Part of a small language model's weights: 12.6M parameters.
MLP neurons of a small language model. Each row is named by its layer, matrix (up: input weights) and neuron, and shows model dimensions 144-239. Each number is 128 + 32 x the weight over its row's rms, rounded and kept within 0 to 255. Numbers have three digits each.
After each neuron's rows, "fires on" lists the tokens most often at its 100 highest values on Wikipedia text that the model never trained on.

L6.up971:143143097150151107150171160162080154171133115148135184138128112125150134130093130102125170092147122191059152136143152121197125124103073129161152160069092191112081143172134078155186140114150148100125080128104153167105100138083131143160061094144075125131078130108078197144121112119134040134
fires on: "N ", "/ ", "ed ", "(", "from ", "W"

L2.up822:105105121119101102173146134112131097150067189119162139090125118119161063146100118112145144118128122182182076126136121152099168112137117150094111113145025120147109139157117155125120129092140181092144119090122177146135094165121136069124195072143197115145165117135149126113136138145134200094
fires on: "m", "pre", "arch"

L9.up466:144133138173077114127080172126200159067088152115127117117152127127105119101152101141157079134075169112138134194118120148183139092187133091143142136167142135160156178118096118137149154166158099089076147058103156152168106142151161147166109155187083092106178153069138153051112117116113150110
fires on: "in ", "at ", "to ", "on ", "near "

L2.up901:147128121129073106102081132120166136167150087130146112121200141117183127150112164094093171095138126108148100101146141096139150167100119125165151124117208158114141132093111147088206153168131141171157152117123112162173114158205093133124117124100149077148154111111095127112141104149137162146
fires on: "ly ", "not ", "be ", "rel", "-", "ely "

L5.up88:174111124161130128135105158115087132168084175080149140167142165126114133127210126105098080116128211099132112161136128159149071172140107029159166120131099132145147124125110125141114139038152120187189163093120120134130121109099136132113084154101134127091085149132159129155127141117144109099
fires on: "-", "th", "ish"

L2.up687:152157089143124151183100150154089156146110126145117133136097184076149122101107060089116161151115117174147093168066134136130169102104107088145167125110141117141131100108092137132136140139132123076142099109134064116071136085081121171165132114108087100177119163175173172114098168073149135134
fires on: "tur", "ture", "riv", "try", "cri", "ure"

L7.up76:122162119140095189133122125114139146174129091040187085099061073142112023115098109072102087093113098111124061087139131162125174194194112118115128126155061144140165185119111096107133153134165166146109152100136098206139155148137102097097108144075173094185160079138123156100142119114126127139
fires on: "m", "im", "Tim", "mod", "K"

L9.up826:119107157110146152149086155135133099125134135107171183160124137146130122185140133122156084127110134082129099125131135111160112179147104153134065125161191122119104148136096148077184150122156144171081179137095125078124172118097072149154198120094118124097088100105096156145180058083098116065
fires on: "-", "re", "con", "un", "not ", "the "

L6.up948:181157144182146185093069134111177175119163170193175096123107154153151098137146136094087157123138147099180090180127115182082119140147108107178133126151149091166139167138112118133130088123141133117160086084147141091177119176069088112132069096143086156151131147114158141122205143155101084109
fires on: "to ", "of ", "-", "ards ", "as "

L3.up190:117145096119054125145112154181133148174133096066113122142094099121153191123154134137164124148112163190070125109129117125150157111138107153158132127132104138078157137142132202116113104098113121151066181108043152088135135146046077130161113178152085139169122084197084185124152160079120084184
fires on: "ot", "ile", "ans", "ste", "one", "off"

L5.up589:104089146106128145131072113105093129154120128185148139150073171132144126096159118106117107140180125150187144141087107130139050159124121154106170176054137124185088162145163142107151077121071152130147163144101147111159147117136150088137157188114152188148139165130188164122118180167110095133
fires on: "er ", "ief ", "ist", "or ", "President "

L3.up845:072067156117120144115167113141179125149103140146206139084144142113132133117147168158185075070118116099106102141128117141191145138144157120110147102090166149101097094155118159128145103141185112089181111131134134163104085088106109095087080142143138194155103144155098162137095120123103200136
fires on: "rec", "sc", "ic ", "spe", "an ", "Fil"

L5.up81:132125121110113141100105090155189042142133152107126112073136165131184144106141122108124169128196083141149121119171143097087152128109121040180169135167139111131083122146046137146204160067176156159161141138102130122163108142182124107123153071073120151097187181163129125159134109125068165100
fires on: "a ", "at ", "on ", "an ", "e ", "in "

L9.up835:108073191143146175081158069132145080150125139104163091111110179182148140069148120054143151136129137165145146120188133089103155072135154136150108052098126131117108088120099100113150127096168101175103141114066072150086172154149124137120096150169053105128169083107152071137124177104196121207
fires on: "or", "oc", "–", "str", "m", "pl"

L5.up157:131089103093125142139106094106138119139167099111109176161142118089174138132155163132115163176156133108120079118121155128099110121108137056144208163147113122184138124127102108058128113106130131144122108103137120110112134170178130155096113111142042103066115156105085071172073151131089178101
fires on: "and ", "in ", "over ", "are ", "at ", "or "

L2.up544:096149156125082172102174131153119078074112113137141085185142143190150113151125143090162145132148189098138112147121107139092084166133063139101114068192157079108201127101075168145175081163126074118137066115069154153123104147132133144104139126063191127136162112113109090104101110113055131132
fires on: "Char", "char", "righ", "Bl", "list"

L6.up408:082137162126129180089129147147116140135172190168121119114163151124076126058125144101130155122144081110110142117091150150120140127116176104096174154097078112135175077120137136102142178097108107136125119120102132100047135126105080165137128073118125154107092167182142138141146123103094122126
fires on: "(", "m", "met", "wh", "Sch"

L11.up773:131124126093119155132135107176154123120128221154145160111121123126182095126102140070147152144126156099104090147089129067144084159156134162158086139161150113176099079140130129071178142130140175126090105100171127108186124123112116153084129171170146215114145091132146172127150062090142163155
fires on: "ov", "w", "fin", "an"

L11.up586:109089188174090183112136132163118142115114136107177124093167144116163142121148098136110092210153199160133083128132136110088119107128108106123141092108125078141152138121148131089099118097136167150171178101108152151095140149172132138111156164154104130129070098115102126133144180101140094118
fires on: "th", "| ", "–", "-", "m", "di"

L9.up898:140074116128108110010104093132134099152149139158159100133163139183123123156122093165122113135123041108149131129140131104195161116142192167140099078178220113124150179144138116132164106207153116071150065087143103144145108155175135164156145138126111127135138151151163156135142119098126148128
fires on: "ow", "not ", "ong", ". ", "led", "to "

L2.up97:112084128159145142077085144130044121111089213101155119138177118162156109209107137104135111153121122106135163152167131133134116151137168145081075130143146101118152161105091168085162066168113126116104078138091166190174114166176111158123144147155136110102109163097135170134154072105079141107
fires on: "not ", "ever ", "ever"

L4.up416:147076162067177175092120098123135112099151075075153114127102137100153123158148156097126109152176130114188128081155123123103163128141137123150133159129095145149143106133116081152163140109132140159161166079128116066119117141139140112081126118087160127118181112140055127188117112127110135123
fires on: "a ", " ", "on ", "or ", "at "

L9.up620:098118133159102152143112103140153140125100149104120100058141150097142087175155139183099163135143147138187148160118086199138144125110071102167097123157108104129062170165148161093120131142114121138145143082096165140109088139097103099188173110118125124154153095117165137099122105123127159123
fires on: ", ", "| ", "; ", ".", "ar", "mis"

L2.up676:100126126127143100074131178127117120147122109148128163160117108083119081127101093061139135143092159046134114100133154162155154112102144145140063109122090139104067133179138168133173087122143194169171089062106100093071141157157090185122101137104060137138177135114096117090111163153139127128
fires on: "St", "R", "dep", "pr", "P", "B"

L7.up1015:126068123118132152157130147169113089134086200149099125193067103105149117123094076111108180146133168142113146107204122130146130141088127158144095116158116140069093166193110136111091117104113140153144108104119118156073150175080131086100074137130144045115149146144171098153156110181125143135
fires on: "f", "F", "T", "P", "an "

L9.up824:153132171109102118124104100144142128112162118127213189069125149149140091110143116087162211149120134125090153135126174135127098133137138098121136126179192042120100128130153160128160129062119161156164131098155080135082135086124135050153137110085097087186092085106164132138140074155118096114
fires on: "av", "ag", "ar", "ast", "ab"

L2.up382:168104072121126150171130163141125144135104119162169133109138094202133136140193102158154173186101144108117104130100149166136108137109129122132129137119134102106136119106094156156106228188082161158132183138151085164093111105080097086114126150121162129121201164125121130134092143101161091122
fires on: "enc", "ich", "Ch", "ch", "Cath", "ent"

L6.up339:088145088126103109131140176166185096160131083120139150102106046149131108154074128118098095162210088118086180152136131081115129079057131150142145122175149146179089167118120114120139175157132154093135155073124097103146074159149116099167158088162118089124057144123166136158157123157129140152
fires on: "| ", "- "

L9.up356:130176121125133173151125127144130111079147111128140112100105172142165185101119080140047199069129136155115102222128119159139087103106158169153152151149188117159105178110067119126124084124084180123148069132156123130144145100132067155161105173120115097098101113136146128141162117157131112139
fires on: "of ", "and ", "-", "tural ", "were "

L2.up55:100099178080099154118133121148117141131129096130142115128083101144124161140109147135127142070135155167112085167130168117148177147109137086069126139091129167100112136133114154187167149090180133158119104139132130108158068097116118096118106219155145176129152088143163180166123185114091097173
fires on: "ans", "ones", "ations", "years", "%", "much "

L6.up213:066165129124116074100147103146091070108138048103149090122164044175082085135090167163082123144172098096085160085077144148152090106129131164112125182135113130172163200166112168102115098130110134192144131091126136147133156193065128065161165182115114071103094140157114129181146147092119150117
fires on: ", ", "| ", "), ", "– ", "- ", "; "

L3.up791:178144161141099174154143172145070129103101152149174119108129162133113100152104134101106139083118076128157088070164089168112107156081127086146103136117138113138127124140125144158143110206085102191140212158157043047093070115140092113121092157107148147140152098141066131126142151092190101117
fires on: "ch", "ter", "ter ", "under", "enc"

L3.up393:154173113104131151113104137152122155173088102146188104138116109185143185129108079146199148146113141087142093115103139090151165146152182093114136155114118152128099094116087153093105160154148127152104120143166097065181128109073152101088134113072132140096097138094132131125153120161143155109
fires on: "s", "ers", "ight", "ks", "ice"

L6.up749:074149157074129157088132070141113129147094101119089167134141157122137112074140139080105103150186136095162093140132155146136088153153145208199100165114122172154120116131147174116157149107161117091099140107105144108206168145103134136058163108163172145143151109085138090170112091154103118113
fires on: "and ", "& ", "s ", "the ", "You ", "t "

L6.up465:171161163108150117120025185115112169140161132090103144163053116130148120148149129137061160121146139140127114132148145065143053079098079093129162158131131110142109131067143126194145108100116146144115146151099141100151181162117087137118120120190171162138160140133156157122173170151105141139
fires on: "er ", "er", "director ", "or ", "tive "

L5.up963:170143087126152070133125145126141139159122208217092079178138114127135059122111133120180139177098171134140096086158188099106108153121114133133109093114126140094167141119170122173139111137123133148097079067100091110133091131167131154159130089064114163119149091107149165117144162109111137145
fires on: "pr", "Cl", "dep", "import", "Squ", "qu"

L6.up791:170087103136184131072128122174094151175075116161145135102198157216115079101121160114080091098140134124082119164049129138178087124119145098114108132179128116180184122162134141117197168169107083136138118139110128078133069132117103128208146119119111170128068139109108100136130163196073149113
fires on: "ol", "— ", "el", "Del", "om"

L6.up874:126147132124123164088115126179127150159114142137092081155083139138136119148155100099090113121094137131132112100099144137162094163093097195160142170126201151115072082167117169112128141129170154127124154101112160075102174130135150140125120121085147119152144101115116138159132106095105143095
fires on: "t ", "I ", "just ", "it ", "s ", "there "

L4.up455:142220145105092119178185184070121038134128139169106191102100095164092131131140136169086167154106102158186162103131106128142113133164091133057123107104132163122126134120135162123140116095137173178115152136160166075098134151146134161109148142127102093121111130135189166184107104107155187143
fires on: "the ", "of ", "Maj", "for ", "these ", "all "

L6.up103:129118179187141117129113090138112108097107130141201131130169156152084152134132137141147175023100096128085152135085144121159153118171142154104198160120094151108141084114061149119139159116125143141209127084088088129091103113139058124133127140124106065141103146156103129097125081136123104125
fires on: "k", "m", "km", "m ", "ft ", "met"

L5.up59:097165142162108189190162101095152096099175101122127133181116143110138157152164125086155138162156116125118164135103127074106149148144140169161112124197110130189142126100134116122151119082153121112153122092155135096148150112181116149059163114131123159071152133139091160148080166159102156104
fires on: "'", "at ", "and ", "out ", "other ", "in "

L7.up691:157134127102114094192138209101160174065148170168087159105182111098111106126148067111153098111155106164171115092177145153176104103153126089177159209150099140103108142121171112126128087115124097133096117146108197180172101159115120107115085083099045107128162108075146089111122098158103094118
fires on: "in ", ", ", "of ", "near ", "ast ", ": "

L2.up854:161115100161149130096135134136133129131115143195161090137097074063131145188075094138117146085132140156177105106209108146160150071114103095096084134166165114185084138153116111128168108132184147099106159121116186118099082144091139153154066164195144096122163103080177134115156074162091135179
fires on: "a ", "f", "the ", "F", "The "

L7.up682:108125115138127071118118167123092108162196122160130102161091179129074123140125123183109097170126126134166164112106109057145126117100081088143087087117189147178166100108148163139174036127133115118128157103095171056100173175157125162180156113121080163141059112190147184133117107153141178126
fires on: "the ", "n", "for ", "cer"

L2.up934:136167117125188131113090121080103151153161162170062130106136104156178103127081145130160135156104107069087176103103120173118158148138116139108142103130148127149116102097099163085070090170161106132131204137113098142083131183101132092100104125124137113075120153171070081105162155148096123117
fires on: "R", "sc", "Sc", "Bre", "Fil"

L6.up235:079124075163177106160120068158174111122140080050098061040082127121115077127132161154100117164087117103168138126136118083156136113159109135136145133105070097133139104092108157124163122155079159140124118118081117158149115124124112086140182091183143103159140157129120107117123131153116128154
fires on: "ar", "Gar"